config = dict(
    intermediate_size=1024,
    vocab_size=4096,
    bias='qkv',
    tie_word_embeddings=False,
    init_std_qkv=0.0464,
    warmup_steps=200,
    train_tokens=464700000,
)
MLP neurons of a small language model. Each row is named by its layer, matrix (up: input weights) and neuron, and shows model dimensions 32-127. Each number is 50 + 10 x the weight over its row's rms, rounded and kept within 0 to 99.
After each neuron's rows, "fires on" lists the tokens most often at its 100 highest values on Wikipedia text that the model never trained on.

L17.up321:60 63 61 48 52 45 46 33 26 45 58 51 37 53 69 32 59 44 44 54 54 47 43 58 25 39 35 30 40 57 60 52 48 59 51 50 41 55 58 58 52 28 60 55 48 63 44 32 59 56 43 47 73 33 48 46 66 51 50 46 45 67 19 51 48 41 69 30 54 34 32 49 35 52 43 65 58 64 51 44 43 41 59 40 53 33 62 44 41 62 50 55 67 43 40 49
fires on: ",", " |", "L", "-", ";", "el"

L3.up503:56 50 28 39 38 55 73 46 60 57 71 53 50 58 45 40 55 46 63 48 47 46 58 41 62 38 54 69 57 34 41 45 46 51 45 44 31 24 55 47 35 47 57 71 50 62 56 39 36 41 66 22 56 55 36 28 56 52 49 49 49 65 35 55 45 40 64 35 60 43 40 45 51 50 39 57 63 65 42 35 56 47 55 34 31 58 55 46 37 54 57 44 52 46 54 49
fires on: "ter", "per", "ert", " artist", "man", "mer"

L16.up215:54 63 54 58 61 58 61 58 38 39 49 49 54 41 49 43 28 56 39 47 64 73 65 56 52 57 32 30 68 63 54 65 46 55 63 44 69 55 47 47 63 42 33 54 53 59 23 50 45 49 64 43 61 35 32 59 65 40 60 65 48 62 53 52 56 46 52 26 59 45 44 46 46 55 62 57 56 53 39 52 51 58 57 65 36 54 56 54 49 42 48 44 48 44 31 47
fires on: " e", " D", " d", " h", " tr", "i"

L3.up169:46 60 43 53 45 58 39 40 62 20 43 51 56 40 58 67 64 58 54 45 61 57 57 65 55 52 51 38 40 59 38 61 52 44 49 74 43 37 47 58 42 71 64 55 49 62 35 54 44 62 39 60 51 48 31 58 49 57 44 54 59 70 47 57 57 65 46 49 46 50 50 60 38 35 65 27 37 59 49 68 61 45 50 40 44 41 41 62 57 53 56 57 26 46 50 36
fires on: "h", " sh", "ct"

L3.up649:48 49 43 41 51 55 23 47 54 53 63 53 52 49 60 56 73 51 37 48 54 60 68 55 66 41 66 43 55 35 41 53 49 49 38 31 56 45 53 50 67 51 64 33 56 78 40 59 61 47 36 56 51 57 41 70 45 55 54 46 57 45 70 48 58 42 53 54 50 50 66 47 48 59 53 43 47 40 62 47 54 56 57 50 64 71 48 14 34 60 51 62 48 46 52 44
fires on: "ens", " about", " up", "en"

L16.up251:40 41 57 33 57 59 44 40 60 41 45 45 66 33 63 52 50 45 46 51 42 55 51 63 50 50 49 21 55 46 57 69 57 38 65 52 46 44 50 37 25 57 52 55 56 71 59 56 45 35 42 55 57 46 34 51 42 35 65 31 40 43 55 59 56 53 42 47 48 23 53 52 32 47 57 48 61 56 63 47 43 34 78 28 64 49 60 60 50 39 53 54 39 57 42 52
fires on: " |", "id", " than", " sh", " L"

L11.up1:46 36 39 48 49 65 61 50 43 49 55 50 47 40 40 69 62 43 51 37 42 49 49 53 42 51 51 58 64 53 52 48 39 50 43 55 45 34 41 35 68 35 69 54 43 44 48 56 66 52 47 68 55 67 64 59 47 60 50 43 43 51 66 46 40 44 48 51 55 59 50 52 57 44 65 62 60 45 61 56 69 59 47 55 54 54 55 48 50 47 45 45 42 46 67 60
fires on: "ing", "0", "ly", " with", " to", "m"

L3.up451:42 41 48 44 51 62 42 48 51 49 64 48 23 60 69 43 54 42 54 60 52 46 62 57 48 73 51 52 63 40 37 48 40 65 45 59 56 61 57 46 64 50 52 57 70 57 50 62 42 56 58 51 52 61 52 43 42 57 51 52 55 70 62 27 49 44 42 46 48 40 51 56 48 52 39 52 54 55 34 49 35 52 49 34 48 55 57 68 47 57 54 46 53 54 57 54
fires on: " At", "az", " During", " comp", "af", " during"

L11.up11:66 43 53 54 52 41 60 18 51 62 47 62 54 56 51 45 57 53 48 47 45 51 51 39 63 38 37 56 30 36 41 49 33 40 34 49 32 59 65 67 46 55 27 69 49 46 40 43 70 44 44 62 59 40 40 50 25 36 56 40 42 48 55 52 61 44 26 48 43 42 46 45 51 39 54 27 47 42 54 32 61 47 38 61 64 47 34 42 60 59 55 43 57 57 48 52
fires on: "en", "it", "er", "y", "i", "es"

L7.up723:59 43 39 58 55 55 51 49 45 39 32 63 46 55 55 53 42 60 49 52 60 40 37 56 56 42 56 45 55 69 52 63 49 39 41 38 51 48 36 47 51 42 41 54 41 70 57 81 45 37 57 50 52 44 39 52 44 58 33 62 67 51 69 63 44 29 52 45 46 66 50 40 50 48 51 60 40 57 35 36 52 44 50 49 44 61 52 48 39 50 54 63 39 41 54 41
fires on: "is", " in", " main", " own", " ed"

L2.up170:66 33 68 67 57 42 59 46 51 46 48 39 72 60 54 44 47 46 48 48 58 44 57 60 49 54 59 46 63 40 50 59 50 44 58 48 42 53 52 41 29 38 54 56 64 45 38 39 33 34 32 35 49 60 47 52 39 49 54 57 50 63 51 47 49 38 60 54 47 52 42 70 24 52 49 66 53 28 49 46 52 51 48 57 50 36 47 39 47 42 47 63 59 48 66 47
fires on: "ical", "ural", " Col", " School"

L7.up874:50 52 70 48 51 61 56 48 70 36 58 68 55 35 43 63 55 44 66 56 49 38 41 51 49 38 49 68 60 52 59 59 43 67 55 48 42 67 57 59 56 73 38 55 51 34 41 54 57 37 42 44 53 50 33 41 37 46 53 51 41 39 55 49 60 50 60 51 42 36 38 56 56 35 45 47 56 57 58 35 42 36 63 55 34 56 66 54 51 54 69 64 50 46 42 58
fires on: "o", " of", "c", " No", "ow"

L2.up633:63 68 43 53 46 52 56 46 59 54 54 57 44 55 45 52 26 70 43 39 55 49 48 50 54 57 41 50 59 30 62 51 43 31 41 64 40 56 48 41 68 47 49 45 52 72 35 33 64 49 36 31 64 39 52 32 40 42 57 48 49 49 60 51 75 44 68 43 43 47 50 62 47 54 18 52 54 43 72 40 43 52 42 36 47 50 54 59 55 66 32 71 45 43 77 53
fires on: "um", "ol", " form"

L2.up271:57 52 59 46 34 35 53 47 34 51 57 47 45 61 61 61 75 37 47 35 56 43 61 52 50 21 52 42 51 44 43 61 54 49 44 52 53 54 58 43 54 33 45 50 44 57 27 65 54 48 58 47 57 64 47 63 41 39 52 51 41 49 47 63 46 49 54 40 46 37 31 56 54 61 48 62 51 47 56 57 39 39 52 64 40 55 54 47 42 58 57 66 43 70 46 53
fires on: " g", " subsequ", " later", "own", " own"

L14.up22:53 45 32 52 31 52 26 50 38 49 56 67 55 51 66 70 62 55 51 67 46 48 48 34 52 41 37 46 52 55 47 55 50 46 40 47 53 45 42 68 66 49 37 65 55 52 67 60 56 54 56 51 63 43 51 47 52 45 41 69 49 47 48 54 45 51 53 47 59 43 52 42 56 55 69 62 47 57 27 65 56 23 30 36 51 49 40 58 34 50 57 41 74 55 71 21
fires on: " K", " D", " k", "ed", "and", " tra"

L2.up9:50 45 60 47 47 29 51 61 57 50 65 64 48 44 38 56 27 40 55 59 58 49 53 56 47 48 50 60 36 55 42 55 46 43 36 53 59 51 61 66 72 57 53 46 39 74 46 48 56 46 48 60 41 59 42 44 49 61 62 50 71 61 45 49 60 64 35 46 40 28 39 70 34 53 61 21 54 61 53 56 42 62 42 42 56 49 48 40 60 44 54 40 27 44 42 44
fires on: "rit", "iz", "ct", " total", "et", " fact"

L7.up884:54 63 45 42 53 39 43 61 41 43 46 56 49 62 57 54 67 48 48 59 41 50 52 41 59 44 48 44 52 47 46 56 36 51 60 68 43 49 59 67 53 48 52 48 46 61 43 56 43 25 56 41 55 72 37 52 42 50 53 58 51 41 46 38 33 43 50 45 54 76 22 50 58 48 62 39 52 37 19 59 45 39 54 54 41 64 31 40 43 51 46 51 58 68 62 36
fires on: " K", " k", "op", " cons", "pp"

L3.up418:44 48 13 61 40 45 63 38 57 58 52 38 60 65 49 60 55 54 52 64 49 27 50 34 53 75 46 45 53 63 50 51 52 60 35 50 34 51 55 46 41 57 58 51 43 29 44 38 69 52 57 43 41 60 58 45 39 52 51 47 59 44 41 49 60 60 44 39 47 37 51 38 67 43 46 49 51 50 53 67 41 53 55 38 60 47 48 43 65 61 53 48 58 44 51 47
fires on: " sp", " g", "og", " Stadium", " played", " left"

L14.up482:65 46 49 42 42 37 44 24 45 58 35 39 22 44 47 61 43 51 58 62 54 54 44 76 49 60 35 50 48 44 51 61 51 45 50 44 51 55 61 53 37 57 53 56 60 56 41 32 55 72 44 54 58 70 50 58 59 60 63 45 59 51 42 59 59 69 36 45 56 52 71 41 62 69 61 57 67 57 53 52 52 62 43 31 59 49 51 46 63 50 51 41 33 34 55 54
fires on: "ch", "o", "st", "z", "\n"

L18.up430:46 55 49 29 71 55 55 52 40 49 45 56 53 45 33 50 46 52 63 65 58 30 27 45 48 74 46 51 54 50 53 64 39 47 45 52 35 48 51 58 48 52 49 43 29 47 48 60 59 38 49 44 49 39 41 40 45 53 44 41 61 51 41 24 60 39 39 63 62 44 37 40 54 32 52 54 58 55 63 51 46 54 48 47 39 31 49 51 46 56 64 68 53 57 39 57
fires on: "a", "o", "8"

L16.up303:40 44 60 57 32 46 68 47 43 47 48 49 62 60 47 30 50 36 56 57 55 23 30 33 64 46 53 51 51 39 53 64 50 64 60 48 52 48 63 52 36 58 45 64 42 45 43 57 54 45 44 38 47 36 67 47 44 40 64 45 66 62 64 27 47 48 50 63 58 44 36 59 43 43 50 50 68 63 47 46 43 39 55 50 48 52 61 60 52 61 46 54 62 54 52 64
fires on: " R", "im", "v", "8"

L3.up523:46 56 24 52 65 66 48 60 50 39 46 38 45 46 65 22 63 53 46 39 49 59 51 49 64 50 56 47 53 39 41 45 40 42 65 72 46 57 44 44 39 33 36 46 62 62 64 60 64 56 69 40 36 40 56 45 62 52 59 61 45 45 32 48 40 67 42 50 47 48 38 59 47 47 39 44 46 44 45 46 34 59 56 60 56 43 43 50 44 51 57 50 42 56 54 63
fires on: " =\n\n", "\n\n", " I", " father", " Comm", "P"

L18.up42:71 51 47 44 54 39 61 42 46 54 59 67 54 53 45 36 52 53 58 42 61 34 60 61 39 51 39 59 48 44 64 52 37 50 58 41 41 49 50 52 50 41 47 46 49 68 46 23 56 47 66 47 59 42 45 45 52 51 50 62 57 54 35 50 49 37 37 52 55 30 70 49 36 58 47 40 55 45 65 42 62 47 40 59 53 41 45 38 53 47 36 49 63 52 68 52
fires on: "-", " |", ",", " ", "1", "4"

L14.up904:64 41 46 45 65 42 68 36 54 51 47 59 52 48 31 55 46 67 45 49 34 42 66 27 64 51 48 56 41 54 49 54 50 45 28 39 41 49 50 77 53 54 46 39 66 44 46 41 44 47 68 50 49 39 53 49 43 55 56 49 73 59 56 51 53 37 45 55 60 37 46 53 59 23 55 44 53 65 64 59 53 81 53 33 55 59 40 44 45 38 57 63 62 60 64 57
fires on: " of", "it", "er", " for", " |"

L3.up809:37 56 43 50 46 45 46 65 61 39 34 57 61 51 49 58 41 58 34 51 44 50 34 56 37 60 49 58 65 55 45 56 68 49 59 50 33 43 65 40 49 46 53 62 42 29 48 66 54 46 52 39 52 78 47 51 48 51 32 60 56 30 44 50 53 37 65 53 56 57 64 43 64 62 51 54 47 49 43 64 39 56 37 56 56 45 41 48 42 68 56 54 57 47 57 36
fires on: "\"", " ISBN", "oser", "du", " number"

L2.up352:47 53 42 61 58 42 53 51 55 54 46 47 67 53 48 54 56 52 35 48 42 51 52 49 53 65 46 58 53 34 45 50 55 60 42 48 43 60 23 49 57 52 57 43 35 69 38 49 47 34 45 48 50 42 38 43 33 51 41 70 27 54 53 32 61 35 58 37 44 36 41 35 34 42 64 43 56 55 56 60 39 59 47 47 48 68 45 50 46 41 50 53 71 60 40 33
fires on: " University", " home", " education", " gradu", " suff", " age"

L2.up740:59 58 66 68 53 59 37 53 52 41 70 47 33 61 40 46 33 63 65 50 45 61 43 47 47 51 41 44 44 24 64 54 50 41 43 44 33 46 42 67 55 53 58 44 64 32 49 48 56 64 64 39 56 52 43 30 46 37 34 45 48 44 49 46 61 61 57 52 30 46 53 48 51 57 18 65 53 48 60 50 54 55 66 53 50 55 27 61 44 66 46 38 64 67 59 43
fires on: "|", " Sl", "enn", " equ", " sl", " form"

L18.up693:46 55 49 42 40 43 32 65 55 29 47 37 53 48 48 34 41 53 55 41 63 51 45 37 56 37 42 38 51 61 66 58 53 52 32 41 52 50 48 45 51 49 49 31 41 66 51 45 44 55 51 22 63 37 26 47 51 29 52 41 60 63 51 44 54 71 45 35 56 49 59 49 54 38 43 70 62 43 37 72 49 39 52 58 40 42 60 49 34 39 52 56 48 55 29 59
fires on: " h", "H", " H", "f", " runs", " e"